config.toml
d_model = 192
n_kv_head = 1
d_mlp = 1024
vocab_size = 512
norm_place = "pre"
norm_eps = 1e-05
positions = "rope"
init_std_up = 0.0561
beta1 = 0.95
decay_shape = "linear"
final_lr_fraction = 0.1
train_tokens = 172600000
steps = 10535
dataset = "wikipedia_en"
MLP neurons of a small language model. Each row is named by its layer, matrix (gate and up: input weights; down: output weights) and neuron, and shows model dimensions 16-111. Each number is 500 + 50 x the weight over its row's rms, rounded and kept within 0 to 999. Numbers have three digits each. A neuron's up and down rows have the sign that makes its largest values positive.
After each neuron's rows, "fires before" lists the tokens most often just after its 100 highest values on Wikipedia text that the model never trained on; "fires after" lists the tokens most often just before its 100 highest values on Wikipedia text that the model never trained on. A number after a token or word is its count.

L3.gate506:531527514515544435415588526420393547472551521465467502514616563456486485477612556497517433455459467531519477449440496629576490515531509510503508497463411491526459549642566489542447462502476553481541493543490473510505515497496529482502501497548543489547500547552583467570474420496403527603
L3.up506:555565528540582524511524486511497465510558424411541496460501522489441568492621458440430494563514497496400470519529493605478553544545509507506516515581486442484446502494495538467470453494572506480543518584541543491491453652431492551496528519504489543576500471566432452547532580515487527465
L3.down506:455484469386547544499485450528493480500506567514415401467613472509537524457429522584529451419475510507514465494490480521457362501613541446533542581560497493462460489507559530499465490482507555455567476448445449484495470530558581570474519569574459417438440550483474490533520511491467578587
fires before: "ing" 26, "t" 9, "c" 7, "s" 6, "ric" 5, "ch" 5
fires after: " d" 38, "I" 20, " D" 9, " (" 9, " f" 8, " p" 8

L4.gate716:462455569482509580551412546442455484545565511640446488441545545478459569465488489440553425525456410482472542545566555499536530526588479509498455598475518479469493482509544526521541539492519466515510490439534498414514523495419559441568495509509501553579510483496596489503496491479523502541
L4.up716:391532518542600552475503450550442476492562480496514464395421579512429524542509498470546531510563527439489554448521471567511501553501504474502390513539475551516476503512513548546482484454566471583536516511475420539536491495359425563501475573480559555485586474572469398440526511525516491515
L4.down716:498445539474577604383390448575516555569595549543423447475525547497527481536504524462530501491500467467524515512508494489548469532561494454579491564513486479512516505488611547503573570544575534501542518490478459460479483536557523368601550571418465516520428489403470505478590563474477616562
fires before: "ct" 27, "l" 8, "v" 6, "f" 5, "m" 5, "-" 4
fires after: "i" 40, " p" 12, "ac" 10

L9.gate651:563456495520460525525557479546490521584484527522553517487510484503441465569460528500436521417497608492437564573539428567523489537524478506469473559480415519619495537491432471470423431494453419539514487543489560514507507544491493539393416616569527581520522557590455525505517556532483531488
L9.up651:525452568551420462553524457556479513541512486512514533527483497448564541484426527545500479486529555481444425506498490513534492475534555481492370484525533509451411466457443538574431453490410524538458506470464508474495512493534464482431511424405410551408565506506558570609504597509511471584
L9.down651:593520521522471503447529436452449483580418515553444478474538363517600527491494428526473445485507564422403494450470507499476497425493457522465478566530564517470410519454554445512424453510509602587458500517546513513527573409536475518392475537484511536450579376512498539584458491505544494483
fires before: "t" 18, "al" 15, "oc" 9, "il" 8, "ist" 7
fires after: "m" 15, "ust" 13, "ist" 12, "et" 11, " D" 8, "r" 5

L3.gate1004:379572546465459451524509548467500546460493385459521461576409482400550450442561541495456410634534468408548514506579542493523439531422444553515485535554527489597501469505505488528472509570535416507441552447542599493471507456389506500526480458466525491545470536457507460465540545541477470499
L3.up1004:497500546484462468415491542430533597490466465514505510553503496406592469528492508564507474518554477492499486516584633489423385584470529549532497502525553597598523514493549487471482504575542467544432489455566551483451478510425470548532441450517450484587481486478485430510536643578547453503
L3.down1004:414563492413501492496474520453536513464452504477464540465500470494597465545420464562484523550520447466470511549568566440428473545471478551475493387470481518528481501534597481384483439544507503492418451513638539559474503516450484482512494488519526508473502522381479519545593609569569521559
fires before: "t" 30, "e" 13, "p" 9, "s" 8, "se" 5, "en" 4
fires after: " c" 63, " C" 29, "c" 6

L3.gate435:414439525485474508515442497467455489478416571497471577462403429532466515528493509500570508463473478438463368533499478575491530561622558526454481648459482455578428415534399420549519479491490422532607563520464560550491531509409507525436514513512440454558540503451510471513503554446489448483
L3.up435:459458555424467461544471438523541509547501388445480469512469480453462436500518478615531476426535448406564464565540466508466599470481459550529567559540558476457534522497533513539544554471538498468586497450411492488483485491460459471557471449530505402458601497487543487480422514559508438496
L3.down435:478500528432461536491455485498522498543572474499456483564579474553494438545448504569488527418526546539510432518469528555487508534552460481558521518493477492412561485495591554487477568444506502480605500476550409436519552436434497501483527412500500488494546431434486512460472525455456495640
fires before: "uc" 13, "le" 11, "ar" 9, "v" 9, "it" 8, "m" 7
fires after: " " 22, "-" 9, "==" 9, " f" 9, " of" 7, "\n" 5

L10.gate249:509562502520515429396488479469551479462573435549496557531552556445570531534483567517466589442486538489449521450592492511578484473473483517448493499473582496518429453438483576417447510498439627489473443462451480506569488555439507484516476487539565482447445497441481520435469602490425552545
L10.up249:534423482518504496515480541477508397466546435347499528504481530461475597567493584468478531438502538453536517489474567495509591471500492429442456534467499472595459486540518465555546588443464524473506540469510402482513466533489503411496465416462587480462460453499408576459469464576482421479
L10.down249:541473424486529532543566559470474432548528444438506443549473560520487600443452509488613545535489542434544465450524564573511428535421570479505553513500481466503388469433509454532500500509515524507490628553470529467473551465424543530577483547514482499565525479552507468437526514472499533487
fires before: "p" 21, "n" 18, "b" 9, "ch" 7, "m" 4, "re" 4
fires after: "o" 28, " " 19, "e" 8, " p" 5, "ent" 4

L10.gate941:414580446493539454477504545505447540471451483437513483470474599477459484540503553534487544533534521478520496636445513444463448510510441555545506592533498469560438531553547535473544502585440493521574467483555602535546440500469380457492480554469515492495590488542555518456526521509476486503
L10.up941:540435512472593521499508548512538488470520471480461571458532579519535538501408407505429436500575509469548468466511617522501518498572524454616496384472536503504517397578510553536627521453479480381524538449430508446556503493455518411528460591429521508532515498528512419547606599466481464496
L10.down941:396395422525530384519527558484545483519501512478466554529555501456476478548489479494486460554497545415523502517552492520498575473471466417526411460527601522400533597541494560448487446492541522503579574565500565528554596466511582528505585487506468472524567503483512504568554518439425440468
fires before: "ul" 23, "v" 15, "c" 12, "p" 10, "m" 10, "al" 4
fires after: " p" 54, " P" 26, "h" 7, "P" 5

L6.gate257:497504449538492458547403509399513440411448483501431490490488495478483533470508496456559433526564445456481584539452514484552532435568506460451527534576628575476519580551484537464421579554471485504447581547562516525496521487453498503505511518478474470560477441533502389581524598420527490552
L6.up257:402577434557492418476392482514519429469545452455479433379446491455553538500577531496588471404454468507472503485561479465412496420497460551447435473524522453542460459488592579509472531457421499538518626501453548577528555440530434463458500569480487555449496523514524525505572465486590478479
L6.down257:439604527539512455522524560602581557503483503383471368443465499539488607501558500573479430571558543542431478487555390451493527470548392515500568568563475443500491381463601515491515469484498499522454509465518436504469490531603480488533553518421430499499577496467469390496444545479558509435
fires before: "l" 39, "it" 12, "if" 9, "um" 8, "f" 7
fires after: " p" 35, "h" 13, "i" 11, " al" 8, " P" 6, "e" 5

L9.gate66:484451517511491494483480494535551466537548533454473545506494513449500651511491478535505529449545455580420464601621525463480474533499547498496517491453498541474530514432521531511424463511489588431628472490494455460558384544508570484500475473574503556552551536537494557495557497477490427517
L9.up66:522428505497438495372486496515539404564476539509494530473425488508472474413455478499527510558539502555477444523518581578493539536501468597517413546551557444521481513490499517531472332487449524531509554460531537457451529442536569542478474542578386477432494460494557548495562510499498484483
L9.down66:618554491512492519314482464557552542461371443488503468377502486501502460476479543532487608543468535526490488566595500465505451537512480494513532530496532461536456505411568537533440501522513473490571496527546535502556528453512467549494428458565408505386484440486556627500533594476478505506
fires before: "t" 37, "ut" 16, "u" 12, "ber" 6, "ce" 5, "ist" 4
fires after: "ist" 28, "st" 27, "v" 7, "m" 6, "th" 6, "t" 5

L10.gate578:493498525493504483490464465501499513390556427545523502543507446547479547516471612576430499533424499516559522503631440494509521460491480555415575486592549567475576486539589552512577596512498535614562496549467467493518415477531510529454499512545597503584539566454522518547493577534434422423
L10.up578:467588453421541440349570438536429508520541571547463430545468418589524498537455498466444510506465521454551540547515545468442492420501521529470464544432535492513450557463514489611465527473558550487528543467575530443487535525463574551526499503531498436519475515518475509528561521468461485526
L10.down578:478435471474469439434568497426508456526533596525420438533482581553492555556530497529497510499452584474514539384456553544501518484431494449441494517526443487508451563492544517480466465459512573399506587473521565508482509550483581524512484564468491520558524522501585572478514484454528480501
fires before: "t" 21, "m" 10, "i" 9, "n" 7, "f" 5, "ch" 5
fires after: " a" 25, " " 10, " s" 6, " m" 5, "on" 5

L6.gate615:534485531543510520416470527473486469548485540459539505507527592424460481571490516519443541517478456431344595543557536560452473488551493555484422492516467526511480493510491509460597426564511517550475432495553546544484584422561552475488487465558506478509485515525496480468595549512530492529
L6.up615:445546576590507532504453466549486496542459646496533481496500475440496511435521386581538458522498510484474544426471498459490488572583646536561563515531578579475549474511394512536527473472554522482609513487473438452461402528536437477541451522494443481560485534498407536509515502489534493469
L6.down615:495553548544550457547425443473496494620581505494499505574475547462425537518453544504517546455480494532409519477564568598430547538494539535556506476467535573466462464466467441498551412499547498476546518484508455433458458473611438521559393515510511483516571499500493575534542572422524519488
fires before: "ment" 28, "t" 15, "ed" 12, "ction" 6, " the" 5, "ct" 5
fires after: "el" 32, "i" 11, "r" 8, "o" 8, "p" 7, "m" 7

L5.gate751:471518515521508471477529507488584462545534502450510486502500518500405488435535583454484451456517537467486551446446478493460588455519498650450432605444636456479574508525466525571555390519527449517544513468471567496520523476519530560505468497533537490518461453614437479379556508511446535412
L5.up751:478456522581547408577471512522512478382546503554525485464432453546442434529520518585526456496577522556588531498498447546475481564566431565365540554532536477512526456430579492548492583569476472451513495392475615580479500431532515432483509412524411443554491493458478478541534522433444499545
L5.down751:532447501542504437452535523394568559485508505512440532525428569581588451409556497529516474479556491462491461393496577429444427484529544477406528562431543596496460523432617510558486490539481515501522507442488601540441453512540568501422480377418520515539497423563452510479552411490483528506
fires before: "u" 24, " the" 10, " a" 8, " s" 7, "ment" 7, " n" 4
fires after: "b" 24, "'" 9, "i" 9, "o" 7, "ich" 7, " he" 7

L9.gate323:375499542438531480506468486450446450471386504573485531423578492555449422541567472444437457486487473540432528434474548439467508517442487444381509465512457512484611447503570462523566518581515523458469394409487551482462526528509486452540471577476470557416504503490517408484480595489514542461
L9.up323:507461457504572515478508597469466505576448517439494467493447525508440468533512455504458446474522506439501555472521508537444522441516442593467463499568436499553498515500617416466534521603386500536507517414451554486508634534494491475436466568589490536523551518548481448432509519535519471457
L9.down323:583516452429495493631521482472510420569497523514419490481554501524546426545421481437513424542480473531446555484402484570518521484501477575543544471444481473505456513488529509558413557508450429468518412499434572504441476511462481508402515487553597489527519509509474458480376455452550574451
fires before: "ed" 11, "s" 10, "," 9, "el" 8, "in" 7, "ant" 6
fires after: "w" 32, "s" 14, "t" 7, "al" 6, "k" 6

L4.gate800:497613514547538558529447536569475502643536493444521422524472474494461473510469520499504488506488384385426496518529488504505525542504473461540549509509391515470543549515430478527518470524390539505517569449551608480502440495493456538597488482393493516506476464527536491528508570473525462464
L4.up800:425567496523452592472482429478429500620512496453498475487509509505543472410471498580529502615490466448476558541528456516595496459505495403547593600427368500521516471463425460568539486481463458503548510432507575505485503426537508473508570501455467533459601486499535578460505504452491501445
L4.down800:528445555494459617619575516538445423567610499607482463514487460447586513521509413542506421522573433473481549470525439456533533449615488464597576512534417459492474494505444464652463438464521534481592478407519520531449534481499438567456528486509528458440539468509458469467551529462506442414
fires before: "=" 28, "===" 20, "==" 11, "l" 9, "|" 6, "S" 4
fires after: "\n" 91, "g" 9

L3.gate819:448563528432520528541464472421500509599529467550476503541438513576558521364504502502537451571401476479540500553476505501532482583465527451473541505474621472405494437620479618535505425537495555583480589535489533593505453585490535495438457501558499560482510424544568505456439471467417587442
L3.up819:537557483417505528457551508399502466508534559503512552465485551464389474535616534517481567566505486460556409439488417572547441584577482450533493542419418464460469530530505474405595452420501477443509429528494515471491559537449588544525481449451537489478563604518501514448444492624524573584
L3.down819:563516466411495611496521527502426543501472494551436508496435504434464427520450520557569424482443525529492453503428481543596509464563503411552498540489510478511453423574496562499520364546552444481579427405553551545539579511591540409485468508440430421477465529454568509503386454416453550608
fires before: "ig" 21, "c" 17, "f" 12, "ing" 9, "p" 5
fires after: " d" 48, " D" 15, "-" 10, " (" 9, "D" 6, "ur" 4

L6.gate759:458492501567540484518425411462443533531572460480470503484497532547535502538435488468481466355502444466538444469532450528479519574637509539448469569466560511429505388484570516528505587433536503528465486593562532476500427475460495566508465572548408493537457509492487590530432518603514445514
L6.up759:478506442525475453471447438520546462587553472513450554495440505432456454521473548557435415438418444461509524478509542584487561484571469528435478604451493455536446477374592506490477575485473462428492506540509610482412520499509528463441528587542374561497519456394446528511539536507564530529
L6.down759:573488390503477506539505483520590506605508463472450450475592445533395427598513508466530525456497471547526524473486499553477533512530490414492431606453534549458466483402429533555440590414476587523518575523531516530589549573570503447453556487481492473454602466401415528614495501469578451487
fires before: "ct" 21, "m" 10, "ly" 7, "it" 7, "ar" 6, "ment" 6
fires after: "i" 48, "==" 9, "ou" 8, "f" 8, "am" 4, "ic" 4

L6.gate152:435485386557492508543504479434381597475507490437524570393459476458477474453526560511466419448553547554479428554464510522571527504452582563558480558434519496538446413378453437436510434492504480471545548531526449444561495467553481592504480533506547493531580431542460545543456508526454510494
L6.up152:489562540525550555519419456473460535490485517494552489507553470453412405533521417509533527402421547568465414556632444548404488506439521474459551560603525514501456587456514445454554535563474418532528510440500433488482527484540501456492458400535425497495513444497509572535469522376500515401
L6.down152:500555500515565447536486481523478422424481490533566512511462512453510486540543448575531476510336429530512489492482514493436436453515530529457496519461564473486386491488516472548524494457504489457504536378538547516469482495552614424521566393401412486549508602464464531567585461432548545461
fires before: "ed" 25, "es" 11, "r" 10, "it" 7, "ic" 5, " the" 5
fires after: "le" 25, "d" 20, "ing" 15, "m" 8, "ce" 8, "t" 7

L10.gate347:479488564533438459461570472475471497479491550474544531431505488446455566495461573568493438512504590500481407481466417531456494607516422540546577511396542521522429554455583578552476598506482492499522578539466582480567579405534458466496478527423438456524418521596535455456486495484540507497
L10.up347:548467501510509522487434654497410516540527477557530466461453486517535533630531527446430520472464428545521512519480536468556510524409506450440512517488570572519453525519421536444380605474502606468456564500488513459548441543487537502430446418468556493457567481520542518537592592413468461550
L10.down347:470470556568550486514477515547493485504485552476467487560459545500428457549561471398438541530538555503509543458489568550519578465518441482476480545489524572605381532529570495498473540482450495584525507531529402449548479560425446585422454446623471564385461529481513432488440537543506543532
fires before: "gh" 43, "p" 8, "s" 5, "ou" 4, "en" 4
fires after: "r" 25, " g" 12, " th" 8, "a" 7, "th" 5, " h" 5

L3.gate442:364440455510507576551509360477492505632542430557481429483457510528593503530492576499581547541575569521404520547485480422585544427580583478481499629502420503519542533459442472581456443435501395459470500451539493497470478530464408510585521464412533450496519490517427557507469507442513502541
L3.up442:473531434558510540470463560398445485484448450450536495457478506477463593549375476487549399561465455395489502531581523629452465525578416516515602472500629477462504546476454503513537433572492416491543560427452436420402475421458500431542534514450484408570497460529517533523521532494420498447
L3.down442:528462562513540592468547486532514573598529430528553474470545498501549538550469453621493431497528496507490561522514521484489479481519521483533574537545415472459551534551467522696517420434387510490470483496488533547473422434579559456552476513406387490562503489530556496537526554517529524489
fires before: "==" 24, "The" 13, "===" 12, "I" 8, "|" 7, "A" 4
fires after: "\n" 99

L5.gate849:476544510540479566507487437497525528478481433452560533543416494405527455574566524478476545580482536391476486580548441525456490445448383534435474537586470531523507488420483555612533525383487444524503525457436442575531475429479431595534581530536511525484542439547531504481525533418494551476
L5.up849:573472547445518495458559518551550498505505518498488547506540485507493501538517478482452516485508516468448513610469574494507492463369436536527509499435415516459575483433527399504462536540415512603467551433432479614577510488463604580499468465537508643523545468564472465535505529409609458558
L5.down849:543494479618442514594487473498515457546604532478561519539415482466550558567512487450465480438509483543453418554504543492428510543424474519538479584480591443529509464534503485528424465651468452516456544544486519557497505534459470523366479478410500574585569528461523660502536472366496431515
fires before: "\n" 48, "ed" 12, "ic" 12, " R" 4
fires after: "er" 32, " " 22, "s" 17, "ers" 5, "i" 4, "t" 4

L6.gate551:554552452621505500450464435505555479545488514449518530522514511562463426488666446490547543435574541535524466429481493523470534534535581525513476448425470570466516428442499455466579463478509510544479511595493482522506424357513405550539530437493398434497442439455439452572432524502540417503
L6.up551:461550514455516517516516449467530512410463481533587455524395467437507510492485588505505543387434412503495576519483431564431526488459624546612521541507517539536479563469534393475486465548474457485490507439532500526529514407533488595543466446504524618518436424509538511548520444514479493534
L6.down551:555524469459564471455534487432581367599499489445534530570489569511496514539512501510529450452465445589538508497444436482525577524434493436441458506499473510495536462492473513503495534459535423504515558526562456490491485505482522507439568445397548406553463507527461491530482466510512435430
fires before: "m" 14, "et" 12, "ic" 11, "ed" 9, "r" 5
fires after: "el" 15, "f" 15, "le" 14, "oc" 13, "l" 11, "ol" 7

L5.gate848:456428550505493474453397409413586420546448565544539399521512494536558475554494488475478492546549421493483553423503499466480468507552484530430522450466517449482486513488384508563578517574587486527458489545407489558593439508597532545539544488603538435551452472497469516471416526502405481544
L5.up848:502441500462505527454466484575629460493514486554418429463510560455495516519541495482434536523490452551391526576453485515493458476594479519471554514531429492460486457484455462521503469402483499476513477515448547447508517482487486363568543493530465459440383513574378497513563489522395450510
L5.down848:555506464519470461530470446407483462539499483439484496466454564518476487529501423553496503451465526542480541428498540478442432542520531555442481462435503458437438482504420521561452516419490434461551493463502559563432421502553507470452448589446465467535440428621381551499568450418462473406
fires before: "ment" 26, "ed" 16, " the" 7, "ing" 5, "s" 4, " h" 4
fires after: "el" 37, "i" 14, "e" 10, "l" 9, "u" 7, "'" 5

L4.gate105:550477462573469466476436438496483515510451463533511540440464530426573549512508570478530505529558454431486420456507473525410502455501452480459480449483545395527521431492492426508551522509451476542544426504656575480535625484418529529520488467426462488495633514536557560511581543479581498444
L4.up105:497528435443504479471498535492550491430483513460554538533454458552529516555598506414556547544422504504488467485511642512517533580516539500478493435503559465526459487549560440549540633431407530537594488515555445502538425559482435442501430532514539433534509527549467510545477476522498467584
L4.down105:445450487502505469533484597481519533518522434458424579460539463516570581503475555489433565563469490563504521455423503519544531516518480509416480439563431522466502492557474587421458545530554538403431588507476528504528407410517511539457465550581534419498635515504482469515561523497431482463
fires before: "ul" 26, "e" 13, "al" 8, ";" 4, "her" 4
fires after: " p" 32, "c" 12, " P" 9, "ig" 9, "g" 5, "p" 5

L6.gate79:497506510463542455500485413529521495552441435605504569552450447528539565507551474454582501497491629582494525487604498549551434387543436588478474530482474564399484464416454580478535496470538552456527542548407541591476548510500454465391530569407488558435518474510523562484509588503486514529
L6.up79:508457523461561524502468391515483447545470596498436561446465499491438549449594590447477492514394517457538449464406578481475496486475490558440474514516408569501566494502483524550422555479501514555487546441522480598535476494525574507450444387489628487453576503482522446512560492339554490555
L6.down79:559412551485438469491493505500501506502544547475532524444524422588430502506474416504413578517488459493495526559502479428516564528417571562535489394515516582585542568529523477649520500497518428642509547520422420508555436517436449475465553444551544568507463515518425509563515514458467480495
fires before: "\n" 98
fires after: " " 28, "s" 25, ")" 6

L9.gate452:491502505549482451402518508540505545567462551504495453520553385541484511430516431552570522476480563492496551517527560546559488504540545528527556500461476496541495526431503495391436435527569495564502502559451539453498608465365516505569523463543514454531539435480515591482475491418516492471
L9.up452:473460663471528392528517473471464478567492490475483591504526517594596519577505436519482486472556563405476506517582506439570495484569528423503526608484494557478517537450572483509401580555531538538500470516459486485460504508567469569602518431504454440500375477544452503518533497483504556413
L9.down452:440522570506550453522516459494464534506531491466555407532441393610576492552520535545573513464476435464477554468624507510466455421561501487465478459501470476477545458397436542512497435604527532538460523552487495538559524511451502445588532486472472534420563554497551522515459500545499387463
fires before: "y" 46, "el" 9, "ies" 5
fires after: "p" 39, "ol" 11, "ent" 10, "er" 5, "om" 5

L4.gate8:630513477488489481541415470431474562529432482550423444538574538582528591472483505467505419518502558428488441471600547508460553469486555501440508536459511460432485384522582573404456521501411522530561424444560495505464532436456533521332528574508507493438499460422490545507537507469475462585
L4.up8:469576380441498416540479532537514450484543458522483535462514509503521484512503442505494401474560565427550466449451547569510527604444541487521467504569530469596470531569570484467552534470505457559508453499412531487492512422472556568585530573462534525559542466497528436495505570461546447530
L4.down8:633531442416566511541461452478440451512519452536424371503538499457526557581507470492491544490570529488470389559531519539473516455532554531586451457505554491508517468559538600451553532509539531536611530483528395534425490543484500534568517535462552623494584449569581418495501535463517533538
fires before: "v" 19, "c" 9, "u" 9, "m" 8, "l" 6
fires after: " p" 38, "v" 13, " P" 13, "ap" 10, "ound" 5

L3.gate951:385393556457458470508467567455443473521416511514553512487570461508382455510515408470429471500499462517517526492533557514485451503627538520557536576442546530552546539511529536467446492550545553409533521417532454543491473490521504428489490627476571410394484462446440459467567455443499543512
L3.up951:535426465550446504471376560443529522463399494519571589407566497490402535486525468485449486570480465463467484437565570517440382417597451556587440435462541508515537506440485524453547488495595409452485540482527547437424456476573474424567529603533504448477484516507413546475546485520464535416
L3.down951:470486446453502560484468520502463451490569475428451584512437472481443448476580556533496472486480501485437491468534514555483510426636489491481467498501458494502456574536495520509469517473565552517624501457572505522435403496520572517529511446493470356528611506461443498518452482487475520476
fires before: "s" 19, "k" 16, "er" 8, "," 7, "ed" 7, "n" 5
fires after: "w" 39, " w" 19, "ec" 11, "it" 9, "ew" 7, "ard" 4

L6.gate166:432549489441459499548545591566497502527415499456540472522444603506394536520448542414537462525581434544534556450455479516566542503549595526502503604613472444452492493482396501492491467594604541563503416527488521512585625482525473522502455488551484477565523480411515585520497525475400445444
L6.up166:586461440466497556422621561537454522477439557437495507516513488459510489495558578522532491576505506552510557590509564504498415499512499519471438434497440490549525496519487472495529430479531475427475549496496418467540523418461522522524460542517416515495529401505459449472560485492479526453
L6.down166:544528465530505507467553497528512550571509490503567472484489525462392531560489464391522571495521473559548541484417424542479503459534417552516518392558541470488584487474493462562463474568374526578472427545500444498575519564474490528454420547473428437564624566536508569466522550445429444529
fires before: "y" 51, " of" 14, "er" 11, "ic" 10, "n" 4
fires after: " P" 46, " p" 37, " l" 8

L5.gate783:509504478593468486451565570511508524445541512559590546555521503365479528519454505691599527539531473548528457514473442514501413489622444474619425496523516456482450553531534542481501471567445507455487522607496508558533492501504588481509537492509481509433462514485563444521545508509398476396
L5.up783:490516548487519491522457460484506583446499569471493500444428562485449544401459484517551421501435526481450455525484585498476520426463630545573482553448511446458501519503532584455529465517482513518619496519512491445538547466524482418607513452548492440495453466570519430437543450520422541520
L5.down783:547452528496488455489531462506509575519437484422524491392520580438477431557427469489519474508493506482572499514519500578492498436455536557525498504579569475417533546472567662470565533520508480505577504499504491494474480445488559525530519448475446586545459458515512429391491454536512532451
fires before: "op" 22, "n" 19, "s" 7, "l" 7, "," 4, "ber" 4
fires after: "n" 29, "v" 22, " K" 6, "om" 5, " St" 4, "ct" 4

L9.gate941:490506549503501519457577471587425522413540490571393448477498582501502409509549495475578423446552493404475458538518550472415524583505463501557425530520489492559505490590537567503560467411575433528511496532536520502512502486498513561430576469512465568526509463510502522493527580510525532457
L9.up941:444561357398451511475495400469539548505528496480453446511583531436425532598428430472501463526480500465490547518526507539491423550521567545495475435503538411497475542506475543408474547475511534438526534425497508461481489481469510609499521441517507516519498490541539513454434510522586535430
L9.down941:489509404444529537436549553463593595494510444485532485454588485465446521562455405457524480433518508528433539518476544533565413495481589581546463467588626459543451476510494577452510458433451584457548600438506469504506559514430469590462531504499443435519486446526532511585461522457496419496
fires before: "od" 12, "l" 11, "ot" 11, "al" 10, "ent" 9, "id" 5
fires after: " p" 32, "p" 16, " P" 14, " c" 8, " f" 7, " g" 5

L3.gate64:406478533419517431610541538542525504536532513446590569490548521434472499479500431510418452533435498536540428550574543474481475574574482511480494516522435501526487519537490474478476597414463573432454428518502539557498443597412442460513479455474568506475481453443458513468513483585502484475
L3.up64:436558490389575507569519510451500546500530471456609590506410524427461416513563439576455561570394478463538461539549511569533446497523462491486416450470535453556486581522492509547547439493558479502488466509450557521465485528449493510466532530564493516559457427481489434462612431453500463413
L3.down64:433545563485544521532414471528565502456462541494480524463439526503514465462497466614524490535523481585393496503421478374485493540484565511492488474554515458476515447576518488530530524468572482468525479502505402497441539537506532534461448486519533414470491615505508462469464594520489582639
fires before: "t" 27, "r" 18, "s" 6, "n" 6, "se" 5
fires after: " c" 34, " C" 32, "c" 6, " al" 5, " In" 5, "uc" 4

L9.gate310:410505526427512505529545470509487443490461546575431462459461592538553584564536415477380482550490459504409463477520450483543444512527533394419569537442483420635431483481479552442480544431518511592462501488406486494556512518480497470437501583401480483463466474475555557430452548521465476445
L9.up310:504535481499489542442487498483447468508647474553478552540528435506561443470491545480520438432547475568448514497517523513484538519431441535422539494497612449477470509492463489548470560421520579468482615456493570405533483417547472448505454504330414451535525508452484548591472525427490502494
L9.down310:514465410533532454467455521518503521481564478561488434600495456361507488447451588512491506498552509532648479458497559547545528514442460462408468518394467541534487530494497485497431443438501512464513611520480546487477499502507427481489404458499521466483432536516516485507467580465469434563
fires before: "gh" 38, "n" 12, "t" 11, "or" 10, "ld" 9, "s" 6
fires after: "r" 24, "b" 23, " (" 10, " th" 8, "th" 5, " w" 5

L4.gate436:495493480480572566569505445424433556497493516464411471488574479488518488444495499552388456521508502471423503518599453403547501543534451553532570416541427508479517546384460459519499478433540437397498501464526518500559515465522484595583397512481526591436555506506493507438460602429422480558
L4.up436:484520523518467543474486554532489478583490516450550488498509497408543581547499575483486459480440564384429492484476464496475398595469464357550527495573480508569526516577414407542557536524378504537451524510404520432425507508470472533516512504474396551505589465501611521390546485526423554554
L4.down436:537458489463529545566554482500529526575589468495475477510500514418559538503512447559503327562551501455487557475459458463530374519520510429489483550481459407533508511543487476506579445498549570483584548504421444385505547542490417540472498605536498498481554440487558541530517541490514519436
fires before: "=" 20, "===" 13, "==" 10, "The" 4, "b" 4
fires after: "\n" 75, "et" 7, "a" 5, "e" 4

L9.gate612:388538469501474438522502488422397469511568505473482453513486501497505513448570485591539558481543531558507486588559444574614442407557546503552572418480481394468401432524438496468544508473524507506543407516489432459551469513565541529468450551525540496503439524535498545408534384478592458490
L9.up612:449458455545468419559438470532523446516513474447596528538502543443457495428561519508435572505536502480539548579526514545507529441641540442503569512571503549515488548517476576598508581510514451553575485444531492476572422514559460463559537470493400511534442582539510468447516558581561538472
L9.down612:426550460440554481477526411594512464516511542542463531467453456502511532480504440517530516506570463409421500517502471579563497439555422530495481487467389368524523478523501511495623588490510517513534535514467544532530497451570463558516436601479539471556466475457486457533516471483598537493
fires before: "ing" 27, "ly" 19, "ed" 18, " as" 13, " to" 9
fires after: "u" 13, " d" 12, " " 12, "l" 9, "il" 6

L4.gate947:456504542426466474500490456513475463492560544507555515507421487455519399586406461498487416490491481495482505518615526476442620457536513503460559509503453489497565451508464496463513416545505488454487541508563504531411504450550511461536547486545451481554418547541516432517539475544478477504
L4.up947:558517435477458444553535448554535507625399505563462514462399496524555518514508505461506417519525490454501488419592554556492392553549511497562559416504502500549414491545530441517501540454581551429530504472495509505539520403501458521554526395524469604483370418470479517439470536499435508497
L4.down947:416503522473482388489560490548564518506519518495482484527588543565384466512483522518471512449464525509528357492498580488439462529603518503438556423539476511455638591526490520581535508459526601426552417499531583541438424479566551475424375487420526556459378553476473585529494472494448472445
fires before: "s" 35, "ed" 10, "e" 6, " by" 6, "r" 5
fires after: "l" 60, "re" 13, "e" 8, "ed" 6

L6.gate590:523465564499433567463463488543425533547561552493588495527491487531495464584436616490387463556563478514449526479634540519520516532500485588535466538530581536618491505535495468431543544471485538506507503488465512447396524542522484444512417472492500487440531478493553492555485598518551591503
L6.up590:560587507532569542576485522403510578432525521502502526469478486481537536600507475534485563450542473554462497526475482583528466470534540468549489361525521416419441501476546420530505434420522382410547545564504520572484544511431500547475545495549388422535487506500485553594599479447504528372
L6.down590:520467427528413502453486461463513522430530494487486540411511485510477462582490497547556469417496517558539505521533400484409534460566477505472571427542456462476522591463493554529494486505425447524407507515500491477528428528496457505513433555581566473575559476529462495519525507443483373490
fires before: "y" 48, " of" 14, "ic" 7, "n" 4, "s" 4, "d" 4
fires after: " P" 43, " p" 34, "ep" 7, "is" 5